From a checkpoint of a small transformer trained on Wikipedia.
Size: width 640, 5 heads of 128, MLP 1728 GeGLU, 62.9M parameters.
Training: a variant of Muon for these matrices, 1064M tokens, 8118 steps.
MLP neurons of a small language model. Each row is named by its layer, matrix (gate and up: input weights) and neuron, and shows model dimensions 80-207. Each number is 128 + 24 x the weight over its row's rms, rounded and kept within 0 to 255. A neuron's up and down rows have the sign that makes its largest values positive.
After each neuron's rows, "fires on" lists the tokens most often at its 100 highest values on Wikipedia text that the model never trained on. A number after a token or word is its count.

L2.gate1571 [119 167 101 126  89  53 112 171 112 114 138 135 101 124 102 117  74 106 101  96 158 168 159 131 142 101 121 208 104 167 131 111 104  89 101  98 126 149 115 157 137 135 120 136 142 156 100 120 150 125 143  98 139 156 144 145 148 197 139 130 105 147 122 142 155 148 151 134 123 129 117 135  79 139 113 126 117 106 137 133  67 133 119 148  85  95 143  90 157 124  98 154 125 134 141 123 116 135 133 111 145 131 149  98 123 116 167  82 113 126 120 112 115 108 119 175 104 141 121 170 134 150  99 150 115  91 112 136]
L2.up1571 [103 159  97 137 108  53 112 164 110 122 148 132 108 135 123 129  78  89 120 112 143 170 163 107 134 110 123 205 107 158 103 112 111 100 130  97 154 154 114 172 142 146 115 118 126 143 110 133 158 112 127 109 146 154 141 161 140 193 143 128 101 139 154 139 161 137 123 137 128 142 123 116  93 131 100 148 120 115 134 140  68 106 146 140  98  86 127 103 182 126 117 151 124 143 136  87 117 135 110 126 136 124 141  83 125  94 145 112 115 137 121 125 105 118 114 166  88 158 122 158 155 122 116 166 141 101 130 128]
fires on: "y" 27, "-" 15, "ș" 14, "i" 14

L2.gate596 [145 116 121 104 126 141 101 149 149 128 117 101 110 135 164 125  83 145  99 131 151 123 135 126 142 160 134 161 154 131 115 133 120 133  86 103 130 140 112 121  95 112  80 162 123 126  89 117 189 100 129 127 127 102 126 113 109 171 135 138 108  88 122  96 161 165 178 116 141 105 151 148 129 147  81 157 143 135 109 156 139 141 124 139 102 134 117 121 143 120  98  81 125 122 118 135 125 109 132 103 134 108 141 115 109 122 164  97 118 162 178 153 127 113 121 123 123 130 130 137 126 123 155 104 102 120  82 141]
L2.up596 [127 157 101 113 131 117 144 139  77 139 198  97 138 107 150 133  93  97 114 133 102 159 127 147 142 129 156 128 160 109 133 150 136 116 113 172 148 117 108 175 153 126 148 131 160 120 139 160 147 125 137 137 104 106  99 133 133 160 113 141 121 173 134 114 148 131 143 156 134 146 106 157 132 103 147 113 133 122 159 143 128 150 131 101 143 124 138 137 139 104 104 169 137 115 139 122 135 107 162  90 164 172 148 137 128 138 115 138  77 102 120 123 113 100 143 124 106 158 114 161 173 146  96 125 104 147 137 118]
fires on: "-" 64

L2.gate26 [ 93 141 148  84 178 115 125  94 113 131 125 113 173 100 115 121 146 153 131 110 135 133 127 159 110 148 144 115 139 129 127 153 148 122 137 149 127 135 157  92  99 130 152 143 151 140  77 130 127 134 196 132  92 146 119 113 151  99 135 135 162 130 115 140 115 119 114 138 161 119 125 106 129 117 104 137 104  93 145 121 172 155 103 142 126  62 108 139 146 142 146 175 118  93 150 149 147 171 166 124 144 132 106 125 123 146  94 130 128  96 102 126 120 152  97 114 145  91 165 161 128 172  88 129 119 146 150 128]
L2.up26 [109 174 159  87 153 121 124 121 146 148  93 128 167  93 141 108 106 126 118 129 131 106  89 148 115 136 157 108 146 151 134 132 106 133 115 120 147 154 165 126  68 144 117 110 138 145 119 104 115 156 129 135 107 136  83 144  77  61 139 133 151 137 110 145 126 153 100 113 133  94 111 130 106 120 157 132 112 121 149 142 126 150 105 160 100  91  95 140 134 125 135 146 125 115 148 138 152 127 190 154 120 109 150 121 147 163 116 144 116 119 112 124 128 143  76 126 149  92 161 125 100 148 136 143 152 138 140 129]
fires on: ":" 64, " code" 9, " Year" 5

L2.gate1707 [ 94 148 124 184 128 131 148 193 173 100  91 136 117 121 126 118 109 109 104 120 153 148 145 194 114 138 122 141 117  96 114  84 163 122 190 133 137  89 100 124  80 120 105 154 150 108 157 151 103 145 160 152 133 104  91 123 153 105 131 122 123 117 145 158 136 126 139 117 132 108 128  71 139 140  84  80  88 117 125 145 126 145 153 135 125 108 151 174 143 139 143 130 188 139  76 101 135 156 130 140 139 115 123 165 146 163 102 173 110 142 116  74 169 119 132  71 100 122 104 136 123 102 158  70 136 174 142 126]
L2.up1707 [ 89 128 150 174 117 173 137 180 161 136 126 176  88 123 139 110 111 116 107 123 139 159  97 153 110 159 131 165 105  96 105  99 156 130 179 137 160 149 104 140 119 147 131 130 115 126 138  98 122 152 146 155 142 139  87 138 121 114 117 105 121  99 122 152 123 142 166 121 126 139 119 130 154 155 122  87  85 119 113 122  98 141 170 162 140 104 182 130 126 114 144 123 150 107 113  89 133 167 120 143 155  80 123 131 170 155 123 131 108 135 126  69 138 102 119  93 119 150 107 147  99 111 127 128 104 164 149 112]
fires on: "E" 25, " C" 16, "c" 8, "b" 7, "ld" 5, "C" 5

L2.gate1640 [ 98 163 116 136 125 112 140 149  63 124 142 120 111 134 148 158 173 139 135 143 121 151 168  94  95  85 160 143 128 138 111  97 125 124 130 168 145  87 152  96 156 124 110 125 102 137 134 172 120 175 158 158 130 111 122 125 117  70 135 123 123 144 137 131 126 155 101 125 106 112 129 139  93 129 144 155 139  96 127 104 117 111 113 153 124 178 152 130 149  64 133 165 113 131 154 120 131 137 152 157 138  88 140 124 165 122 180 151 101 140 176 115 174 123 153 157  82 139  85  99  89 121 151 103 140 155 128  85]
L2.up1640 [ 96 139 112 135 139 122 147 140  65 131 141 139 134 118 158 136 174 147 141 164  81 140 150 111 142 105 148 149 109 128 124 103 133 162 134 157 149  97 168  99 124 131 113 126 123 104 122 159  99 189 164 169 105  91 136 147  86 120 133 159 125 128 148 146 127 137 136 121 100 119 126 163  83 132 165 138 130  88 114 118 112 134 143 151 124 132 141 129 120  61 135 150 115 110 102 123 122 132 150 176 162  81 154 115 140 175 172 163 106 131 186 131 129 118 145 127  93 141 125 121  73 142 118 104 107 123 138  87]
fires on: " N" 50, " H" 10, " W" 9, " S" 8, " V" 5, "N" 4

L2.gate1677 [119 127 122 134 164 158 153 129 125 110 117 109 121 184 105 128  98 133 127 162 150 162 128  80 141 131 122 111 170 121 174 109 169 122  85 107 166  94 121 138 183 163 112 128 117 105 164 139 179 144 129 140 178 126 116 128 140 154 120 133 116 116 132 113 139 114 148 123  91 118 131 128 137 102  81 141 117 123 154 143 131 123  88 124 103 159  97 115 173 106 114 142 125 123 161  78 140 146 151 103 114 170 157 122 104 123 162 108 131 123 104 104 127  98 107 109 135 108  98 101 111 127 176 114 147  97 118 134]
L2.up1677 [117 148 104 131 111  96 104 105 129 118  73 135 127 146  97 129 129 141  83 144 151 186  90  75 167 148 136 112 112 150  83  83 161 146 129 118 144  95 117 132 122 149 107 158 168 129 103 170 194 160 127 138 136 138 134 135 132 118 111  92  97 171 110 160 139 145 150 126 128 155 128  86 150 150  98  95 150 129 149 176 145 120 146 140  99 142 143 161 107 107 104 149 126  91 163  97 141 158 154 108 107 112 122  75 145 114 157 106 115 139 161  84 173  87  96 114 142 165 122 124 162 149 121 112  86 113 133 151]
fires on: "-" 67, " Pakistan" 5

L2.gate1567 [131 141 153 174 119 137 174 141 173 112 131 141 166 121 167 156 151 161 135 100 108 109 107 170 102  91 176 129 117  75  99 103 147 117 172 114 157  92 160  97 158 128 137 160 135 154 116 148 126 125 171 115 158  97 106 100 103 100 119 133 138 137 107  94 105 125  79 155 129 119 116 132 158 194 146 125 117 129 128 141  98 196 146 135 124 157 127  98 184  83 128 144 145  78  98 105 173 109 164 161 107 126 114 174  88 130  78 120 120 148 134  96 133 105 147 151  86 153  63 120 127 129 128 132 158 135 170 137]
L2.up1567 [114 143 123 138 133 162 138 172 102 134 122 157 163 101 163 130 173 144 109 107 135 108 127 164 143  75 158 129 107 102 122 130 172 124 144 110 164 104 133  87 137  97 149 174 116 131 101 146 130 131 147 122 133  81 116 104 100 106 141 110 137 123 148 107  78 108 104 132 131 131 135 103 155 151 112 117 118 146 143 150 115 160 156 180 146 139 143 137 172  66 134 136 103 106 120 114 162  93 129 135 123 119 124 145 131 126  74 115 122 148 164 106 150 140 109 140  93 167 107 126 148 134 123 145 140 129 147 138]
fires on: " B" 86, " P" 14

L2.gate229 [126 113 134 141 121 114 125 101 162 153 152 129  98 121  96 192 120 164 156  99 122 107 118 133 126 120 147 140 103 137 117 116 133 121 127 126 123 130 174 111  92 141 134 165 134 154 126 133 125 121 159 133 125 149 182 177 118 137 108 120 166 116  87 131 105 149 172 157 132 134 148  53  90 109 135 182 135 102 100 159 140 127 171 130 150 115 133 103 107  91 148 115 152 181 163  80 132 166 140 127 113 119 101 149 124 125 112 105 120 151 159 125 147 168 129 154 116 111 113 112 120  97 143 124 153 160 124 120]
L2.up229 [132  94 131  83 108 158 153  88 139 152 138 159 119 139 117 140 134 142 135  74  93 119 153 139 125 131 162 132 110 138 133 177 119 130  99 118  94 140 112 134  60 131 133 119 141 102  80 118 124  96 191 160 111 163 140 143 135 156 130 102 116 132 123 138 121 155 155 140  99 156 103  59 133  98 176 136 122 140 103 127 111  94 138 150 109 104 140 139  91 145 125 153 164 166 122 104 153 120 135 108 144 131 135 133 104 129 147 138 118 123 111 127 163 121 107 101 136 104 132 126 172  99 193 130 133 139 140 133]
fires on: "p" 27, "s" 19, "rest" 5, " review" 4, "al" 4

L2.gate1052 [156 139 123 142  84 125  91 102 150 110  97  95 120 157 148 148  72 167  92 111 108 116 124  89 144 139 148 155 153 148 104 113 119 163 154 112 170 128  90 127 125 138  95 116 147 165 115 135 134 118 113 110 174 127  98 137 154 115 129 139  98 134  57  94 140 141 104 118 140 167 144  48 110 127  98 104 125 152 128 111 124 108 133 132 124 141  81 136 132 145 154 141 150 120 133 116 117 138 125  83 131 126 118  87  96 120 173 132 114 131 149 155 137 139 154 179  96 134 170  94 150 112 118 102 117 124 105 134]
L2.up1052 [124  83 152 157 132  90 120 115 107 112 101 165 130 111 155 110 128 115 127 118  95 167 135 139 135 120 149 111 153 133 107 137 120 151 106 130 122 113 108 143 134 147 108 123 114  90 112 119 152 159 174 123 118 139 114 139 118 153 117 136 114 107 122 120  83 102 164 195 153 115 115 156  90 128 153 133 177  92 123  73 127 101 130 114 117 144 127 222 104 146  92 152  99 134  70 152 104 106 138  70 134 151 125 144 139 124 166 198 102 129 105 122 156 136 152 130 123  93 170 129 130 162 134 113 137 111 157 141]
fires on: "-" 100

L2.gate107 [139 180 134 137 130  73 132 145  95 164 134 127 179 145 122 113 135 142 134 141 159 119  78 156 123 122 178 104 110 112  80 123 118  78 136 157 155 132 159 140 122 123 157 130 106 127 114 163 118 113 124 124 158 161 132  83 110 160 105 112 149 125 112 105 111 151 159 149 123 114 131 135  86 155 127 141 160 121 131 163 145 110 135  91 118 132  88 127 147 141 128 130 127 176 144 143 137 138 113 164 112 130 145 124 152 119 155 176 104  93 119  95  94 134 124 145 121 117 136 154 140 161  93 121 152 121 140  91]
L2.up107 [114 197 154 149 118 137  95 127 119 151 103 111 175 124 109 151 115 133 143 112 148 117  99 113 123 120 114 133 109 144  88 121 153 145 108 138 160 144  68 141 104 125 154 148 113 129  83 169 108 144 135 142 142 134 110 128 130 105 158 115 121 119 130 146 104 130 130 162 114 135  74 127 111 108 131 117 131  95 117 127 107 109 132 114 125 126 164 135 118 137 155 114 159 145 142 124 154 139 101 145 114 148 163 103  97 119 160 148  95 127 110  98 134 145  99 173 126 132  68 125 132 156 125 125  97 141 123  88]
fires on: "th" 30, "%" 9, "rd" 7, " quartet" 6, " Representatives" 4

L2.gate39 [142  95 137 154 150 173 124 150 130 112 102 151 122  81 110 116 132 153 120 107 107 137 137 134 112 160 144 167 119 167 119 154 153 133 135 117 118 145 110 115 130 138 129 102 126 162 124 129  95 127  96 135 109 134 146 127 144 130 107 187 155 141 119 148 149 137 127 145 107 133 160 104 102 145 131 124 112 141 138  91 107  85 120 148 154 108 137 136 118 120 125 140 124 128 124 135 158 163 118 111 168 114 128 113 158 148  95  96 173 136 134 117 159 148 127 134 125  97 141  94 139  86 131 104 157  85 133  96]
L2.up39 [128 133 115 104 114 153 107 125 124 105 126 110 149 155 105 179 126 123 112 105 135 103 106  96 157 133  93 113 148 176 104 141  86 137 106 115 146  95 125 111  65 115 133 134 137 165 132 138 128 106 118 142 132 103 162 160 140 123 134  79 118 104 103 135  83 152 137  87 170 104 104 151 144 130 110 113 113 132 119 142 149 149 127 137 107 127 110 146 138 129 118 113  99 130 126 131  98 122 177 156 114 145 123 120  62 144 138 126 136 143 148 109  83 148 111 110 113 111 156 196 143 150 171 154 107 145 136 105]
fires on: ":" 89, "):" 9

L2.gate938 [210 152 161 122 145 156 111 116 188 132 126 142  78 149 115 132  88 116 116 108 118 152 119 113 117 101 137 118 169 156 122 129 121 140 124 141 119 103 131 116 166 141 101 112  75 129 160 126 126 136 143 156 107 107 130  98 126 108 152 154 104 147 135 102 153 118 131 114  75 141 122 109 127 150 115 134 133 109 133 167 117 134 120 130 116 105 102  75  79 117 123 129  86 153 122 144 113 114 142 160 176  94 119 135 118 173 168 155 114 132 141 113 130 140 146 158 132 150 110 145 123 100 122 117 134 143 132  92]
L2.up938 [123  95 180 152  63 138 144 120 140 110 135 118 155  85 161 118 138  92 146 149  99 143 122  81 159 137  90 133 127 129 124 133 117 144 120 127 129 126 149 103  89 126 136 137  91 110 177 128 120 116 162 125 145 149  89 134 123 134 121 178 129 152 103 166  96 128 154 120 158 115 169 117  43 116 117 114 140 155 144 182 117 121 143 162 121 152 126 110 132 152 117 147 126 130  96 126 137 106 128 100 116 101 129 177 109 124 121 118  83 189 113 108 125  73 132 120 130 149 131 110 117 124 123 101 133 111 137  84]
fires on: "H" 46, " H" 36

L2.gate1435 [121 148 102 154 169  96 119 108 116 169 138 110 145 158  88 135 103 116 159  91 107 130 121 108 131 129  97 174 129 193 103 124 108 139 136 108  85 107 157 132 155 120 119 145 111 127 104 175 130 148 144 149 123 108  83 111 172 104 133 140 107 122 113 171 167 143 161 108 110 131 123 219 110  97  94 151  79  97 174 131 135 104 153 130 141 143 108 132 120 115 155 158 148 137 105  86 165 157  72 127 119 131  89 106 134 108 128 172  71 126 107 100 103 153 115 149 110 122 151  91 172 137 170 120 131  93 127  92]
L2.up1435 [ 99 164 133 178 118 139 101 109 152 160 145 111 124 112 115 143 101 149 110 141 122 130 146 123 127 137  69 112 151 148 148 118 139 145 135 101 117 161  99 143 178  81  93 152 102 122 102 123 128 132 160 114 136  88 108 117 134 157 125 135 105  94 109 135 167 123 137 125 122  73 123 149 143 140 101 108 124  94 174 115 149 153 156 139 162 150 175 123 103 120 137 149 117 214 119 134 167 105 140 106 111 119 142 111  91 158 146 159 111 147  82 132 129 144 136 167 152  93 163  75 147 110 143 110 109 137 109  87]
fires on: "th" 54, "rd" 9, "nd" 7, "Eastern" 5, "CC" 4

L2.gate1218 [130 130 150 132  95 117  93 109 179 142 126  99 117 162 149  88 126 140 105 130 112 185 117  91 174 136 126 155 151 109 149 133  81 141 123 131 146 127 141 142 124 181  91 147 123 123 108 100 162 119 175 122 171  97  97 103 138 130 155 103  74 123 157  97 115 162 136 108 119 139 185 171 181 122 176 115 147 136 150 124 138 125 143 143 103 108 164 122 141 170 112  92 130 139  96  91 145 104 130 118 115 136 123 111 144 124 110 118 142 158 164 146 148 103 157 143 147 111 102 138 141 149 137  85 136 142  68 104]
L2.up1218 [101  84 146  81  90 118  77 142 111  78 126 139 115 117 100 119 157 101 138 121 142  86 167 121 108 129 128 111 166 145 111 170 143 209 174 141 108 117 113 117 105 111 202 134 163 155  80 177 101 151 117 177 145 118 157 117 103 113 119 130 174 151 118 170 136 130 142 157 126  89 168 114 103 129 137 127 124 118 114 113 144 106 152 148 161 155 165 127 146  89 100  96 139  98 120 123 119 131  86 113 151 117 155 133 100  91 138  83 153 146  99 156 111 145 108  99 118 145 161  96 122 135 101 143 116 165 176 149]
fires on: "-" 88, " those" 11

L2.gate1336 [111 177 131 150 105  72 127 143 196 107 131 127 151 101 126  71 104 114 123 104  98 107 144 118 159 118 138  88 126  74 115 107 147  91 131 121 124 132 137 154 149 134 145 117 153 140 103 138 128  86 155 129 150 155 137 107 113 148 151 107 119 108  98 142 128 135 131 128 135 135 131 136 162 108 155 128 177 127 123 120 117 114 112 151 127  85 115 104 147 156 144 125 111 196  83 106 132 144 109 166 156 120 109 144 130 147 137 122 150  73 144  93 111  73 169 134  97 133 104 161 158 130 129 131 100 141 192 144]
L2.up1336 [147 125 110 121 128  94 107 152 134 166 132 120 140 141 103 106 108  97 146 133 130 118 162 139  87 146 133 150 146 100 146 130 177 101  98  91 119 172 132 150 168  71 110 104 138 105 115 163 110 140 176 102 154 157 138 122  85 138 159 122 149 185  93  90 134 160 139 126 155 159 128  88 150  92 126 106 161 140 110 111 121 142  76 113 122  98 106 117 142 169 134 166 119 133 154 129 159 151 116 128 188 144 111 121 143 136 158 123  99 116 124 140 115 102 178 149  79 100 105 133  61 138 142 167 130 125 152 131]
fires on: " of" 76, "ils" 4

L2.gate946 [128 133 103 117 153 133 160 127 124 138 113 122 187 136 145 125 133 125 149 135 144 131 109 171  70 150 105 115 117 147 126 125 157 154 142 105 129 167  99 147  75 183 139 101 146 132 124 113 145 176 113 146  97 157 142 106 116 157 122 123 135 141 131 163 147 142 102  93 149 154 132 162 110 132 147 105  96 149 168 135 110 105  79 111  94 142 109 114 152 106  98 120 142 137 137 147  74  75 146 109 127 105 137 112 114  84  83  91 114 124 156 122  77 112 109 130 103 113 142 135 124 159 128 125 126 117 191 121]
L2.up946 [130 133 146 106 131 132 134 185 129 139  90 120 162 151 116 133 119 134 123  91 104 146 103 112  78 103 132 100 151 132 130 141 112 111 112 175 135 105 120 172  97 158 116 139 150 127 119  80 116 110 101 159 120 125 122 126 121 130 134  73 126 117 101 148 123 105 160 176 149 147 102 157  90 125 109 135 116  95 100  77 154 113 147 116 110 124 148 158 137 158  95 110 107 129 133 115 161 148 111 170 160  86 100 138 118 157 104 131 124 158  95 110 119 146 121 136 117 127 154 109 135 145 150 174  63  96 157 135]
fires on: ":" 78, " =" 7, "):" 6, ")" 4

L2.gate851 [131 142  93 130 100  96 146 155  57 153 132 131 114 118 107 134  99  88 127 144 114  91 138 121 130 156 116  82 126 114 162 148 140 163 128 136 120 124 103 112 133 139 129 109 108 114 110 133 124 140 113 125 138 152  94 124 155 112 154 139 130 149 164 102 115 101 148 125  75 121  95 102  92 145 112 106 146  99 129 125 153 114  97 144 120 135 103 119 167 128 132 132 119 108 158  76  68  86 112 144 115 138 133 134 141 123 127 118 135 134 119 120 102  77  89  90 135 110 120 131 138 154 102 107 121 179 111 119]
L2.up851 [122 131  94 139 122 113 132 146  58 140 157 150  80 133 120 143 123  72 130 115 127  86 148 133 119 171  91  86 121 115 155 119 150 180 131 150 137 123  98 133 136 146 120 118 115 124 139 147 146 163 148 121 127 130 102 137 169 135 139 115 114 129 127  57 111 107 134 121  82 114  90 105 105 154 129 135 149 121 148 122 154 119 109 154 124 125 133 143 176 142 130 127 114  92 123  81  83 108  86 133  97 135 122 138 148 118 143 108 144 121 117 110 122  94 100  94 143 142 168 110 125 132 108 114 109 225 128 133]
fires on: " Telugu" 23, "andan" 9, "ian" 9, " Tamil" 7, "adi" 4

L2.gate379 [101 128 127 123  98 120 114 124 143 117 127 125  60 117 154 117 123 123 101 141 142 140 112 152 104  98 145 154 104 115 171 155 160 127 167  91  76 106 101 142 108 175 149 127 131 161 135  81 128 134 119 128 183 121 137 139 117 119 130 109 141  99 158 146 144 161 135 132 143 108 161 178 118 102 106 140 104  85 174 139 114 169 118 143  98 131 136 116 145 130  87 105 119 126 125 140 129 104 177 142 134  89 107 145 106 181 111 127 146 160 139 121 156 156 142 133 121 142 126 131 123 183 154 125 116  82 151 140]
L2.up379 [ 96 140 133  84 138 141 127 121 104 112 177 146 120 144 126 114 107 131 129 102 124 143 147 147 117  95 140 164  94 138 173 143 140 114 136  86 111 114 132 155 157 150 137 132 131 145 140  61 154 126 132 131 151 120 132 108 112 132 137 156 129 173 137 115 115 154 136 186 116 177 182 130 112 141 121 123 101  96 158 106 104 134 106 149  75 105 129 137 175 114 152 121 121 102 167 160 128 103 142 135 133 115 128 132 107 136 122 138 186 146 173  89 149 128 103 121 132 153 118 128 138 191 113 131 118 119 129 113]
fires on: " B" 78, " J" 22

L2.gate1290 [110 167 131 127 162 141 118 120 211 118  63 143 129 136  97 127 156 104 140 132 172 139 106 133 150  99 172 124 155 138 128 172 143 166 131 114 150 115 146 152 107 135 153 101 196 127 129 124 174 151 113 154 114 177 141 126 108  95 120 126 161 146 160 127 113 140 122 104  91 104 128 168 118 114 137 129  97 143 124 103 149 127 150 185 151 117 144 122 145 161 129 125 153 161  56 149 135 143 112  95 112 101 139 118 121 107 137 123 130 116 147 121 112 144 124 102 123 134  94 150 109  75 151 126 173 140 104 138]
L2.up1290 [146 137 128 166 100 132 123 133 162 155 205 147 141 142 133 148 143 149 135 119 157 166  95 115 130 135 146 113 120 149 118 127 137  96 140  86 141 133  75 115  96 118 149 159 117 121  84 138 119 128 125 121 149 138  91 133 130 131 142  76 110 149 100 154 152 159  92 125  92 123 115 120 135 113 114 165 108 135  65 148 121 129 155  79 150 180 174 145 126 117 204 100 164 119 146 152 118 165 139 130 119 158 163 131 126 129 118 129 127 124 132 107 129 157  93 115 111 130  98 138 134 101 137 141 117 143  95 148]
fires on: "C" 40, " C" 9, " Set" 5, " Stadium" 4

L2.gate35 [146 132 140  87  95 129 168 110 135 123 117 143  88 119 117 155 104 134 106  80  97  88 192 138  60 127  90 130 120 160 105  90 113 132 123 114 122 151 110 118 106 145 107 118 116 129 184 195 133 103 153 114 104 114 134 137 114  84 151 106 149 132 127 136 137 121 132 147 137 145 126  67 204 132 127 139  90 128 123 170 178 140 189 149 155 134 144 144 141 120 144 127 102 152 176 139 124 141 104  68 114 140  97 141 106 148 116 138 111 129 115 102 137 123 147  98 104 105 123 147 170 126 104 148 177 115 129 145]
L2.up35 [125 126 158 113  93 150 165  94  78 118 115 143 118 151 115 137 155 133 133  72 129 118 131 131  86 146 125 123 145 132 144 125 112  59  80 100 161 139  99 115 131 167  86  96  99 133 158 130 103 110 164 112 140 123 116 105 140 115 116 114 173 120 122 139 149 123 135 121 149 116 137  75 145 127 129 127 134 134 161  76 137 170 147 146 120 132 108 150 162 155 123 134 123 165 142 109 104 118  93 133 158 117  61 132  88 138 125 148 102 136 126 107  94 136 136 136 156 120 129 146 178 124 136 175 132  71 144 126]
fires on: "," 43, "-" 24, "." 19, ".)," 5, ")." 5

L2.gate681 [100 149 108 120 151 138 167 104 127 144 113 142 156 125 140  67 150 153 119 138 167 164 123 100 165 123 132 156 108 110  82 151 127 130 117 108 152 153 124 148  99 144 172 128 124 120  99 120 102 137 121 113 116 141 110 162 158 134 138 119 143 143 103 122 170 115 129 150 122 175 184  94 132 144 120 120 129 103 151 128  79 115 115 135 150 133 115 169 127 127 141 162 126 139  78 138 125 198 156 200 141 136 155 124 107 132 105 161 152 133 124 106 123 131 138 166 114  86 157 127  95 140 122  91 124 155 123 153]
L2.up681 [ 90 110 133 105 132 162 187 157 138 108 104 151 175 140 130  70 152 160 113 123 168 117 109  79 153  95 109 112 142 104 144 109 166 129 105 129 144 127 137 139 112 189 139 154 126 119 108 162 148 160 141 153 138  97 139 139 142 110 186 138 109 157 113 135 138 127 146 151 118 206 151 126 114 162 132 101 130 129 127 146 121 112  97 135 148  86 153 164 112 148 145 144 136 142  75 122 142 168 117 133 166 112 140 115 133 163 119 141 179 126 114 129 117 102 169 143 109  73 166 102 125 131 119  87 146 147 134 140]
fires on: "C" 52, "°" 15, "." 6, "c" 4

L2.gate836 [149 119 138 141 159 146 144  92 132 127 158 130 134 102 133 113 148 104 142 113 115 157 104 139 116 156  98 111 112 110 111 148 122  83 110 107 120 175 146 116 176 137 121 141 109  95 128 181 124 150 109 151 141 149 153 108 143 123 101 149 125 123 159 127 163 140 143 164 115  85 114 134 106 149 119 175 138 128 158 118 158 124 168 130 117 124 117  87  88 144 159 131 121 196  99 143 125 161 156 139 138 136 148 119 136 140 115 123 134 185 126 114 121  99 114 165 114 133 106 125 140 163  99 139 151 137  98 155]
L2.up836 [145  98 155 105 155 138 159 115 121 117 138 101 104 102 132 153 187 127 127 133 154 160  76 127 136 140 114 130 129 116 144 125 136  68 131 129 111 125 105 161 191  93 128 168  70 107 162 146 131 151 116 157 104 157 142 143 181 133 106 125 135 119 131 138 141 135 145 181 129 113 107 196 139 136 206 136 130 118 131 119 132 130 148 155 117 139 120  94 110 156 152 144 122 166 101 145 113 151 175 127 160 115 149 127 149 152  97 106 119 126 148 114 123 117  92 151 120 159 117 106 136 170 153 129 176 146 123 160]
fires on: " of" 72, " de" 13, ")" 11, ")," 4

L2.gate1105 [133 127 191  99 107  54 100 125 161 131 124  89 136 119 130 131 117 138 172 164 113 129 156 149 177 111 137  98 156 139 124 150 160  77 141 121 123 136 105 126  98  91 156 131 121 135 132 140 155 148 120 143 109 133 141 124 139 116 176  85 122 102 140 153 131 147 123 107 155 150 122  85 147  85 114 145 133 172 107 141  80 146 103 137 152 155 130  84 111 114 136 110 171 118 126 131 115  95 122 122 120 130 133 121 106 124 158 109 153 123 113 135 128 162  91 135 118 175 134 131 172 169 125 100  86  79 130 120]
L2.up1105 [119 139 138 104  99  79  60 123 148 110 126  84 178 118 122 157 135 157 167 162 101 118 131 131 162 132 146 102 154 113 156 144 146  97 142 115 112 154 122 128 111 136 121 156 143 131 156 128 180 140 115 135 124 129 149 138 131 103 154  72 119  94 125 131 137 112 137 105 160 139 150  95 110  78 124 120 169 141  99 140  90  91 103 144 147 130 135  78 137 137 146 106 156 143 151 163 101 114 107 117 160 124 130 117  94 112 127 152 161 149  99 145 131 153  90 176 128 126 114 137 163 152 142 138  94 117 125 138]
fires on: " no" 30, " No" 10, " any" 7, " unknown" 5, " rare" 4

L2.gate555 [173 115 106 190 142  93 140  96 192 149 137 134 164  80  81 129 122 105  89 103 145 161 106 122 166 121 141 115 141 126 125 156 134 130 131 126 133 162 114 142 110 114 142 138  70 101 134 108 118 115 102 158 105 140 160  82 108 108 142 128 143 131 161 133 151 131 151 174 152 130 144 131 161 123  94 153  96 114 154 160 113 153 137 138 125 136 132 116 142 135 197 172 127 159 117 153 104 136 117 150 104 121 115  96 147 143 165  92 102  99 152  99 156 154 153 111 109 112 103 154 149 118 111 165 109 126 166 150]
L2.up555 [180 147 175 148  99 125 159 127 194 118 145 134 155 133 111 162 124 149 142 150 142 136 109 115 161 132 140  95 130  92 124 121 122 165 133 124 102 136 118 129  87 144  83 126 148 115 118 116 135 157 107 130 144 151 124 112  75 142 103 150 101  89 124 159 133 136 155 132  95 114 147  64 134 109 112 156 172 113 130 110 127 125 121 119 138 118 130 151 115 155 123 136 143 134 132 126 109 116 122 144 126 168 159 147 129 120 177 137 138 118 126 148 154 109 169 109 145 131  83 141 150 146 113 137 105 110 175 114]
fires on: " |" 47, "″" 16, "%" 16, " mi" 8, " Center" 4

L2.gate883 [120 121 107  94  98 118 195 106 154 149  83 139 135 131 133 121 143 152 128  78 122 146 113 131 121 175 122  95 110 140 112 125 139 150 149 146 116 159 110 136 113 154 136 133 122 149 134 136 139 158 126  88 146 139  60 144 162  58 142 135 108 155 142 160 146 155 129 141 135 125 128 165 131 161 167 141 135 152 125 144 119 151 124 170 142  84 129 104 122 117  99 104 109 145 109  86  92 156 134 123 120 115 102 132 186 138  24 105 116 120 152  91 126 134 134 197 150 162  96 105 145 140 173 149 145 136 137 161]
L2.up883 [135 150 121 158 137  86 140  97 143 159  92  76 138 168 154 118 158 146 136  78 115 121 113 118  96 166 100 124 140 150 137 111 140 140 154 113 126 133 110 136 131 114 162 123 120 127 159 134 118 113 114 144 118 125 105 101 135 113 162 111 133 131 144 133 126  95 124 126 160 132 135 152 115  99 158 105 114 158 164 116 135 114 110 140 127 144 162 138 100 136  92 131  99  96 106 124  90 131 118  96 104 121 132 122 184 147  56 146 135 117 126 133 127 135 147 158 111 119 151 139 114 128 130 138 153 117 159 117]
fires on: " of" 60, ")" 40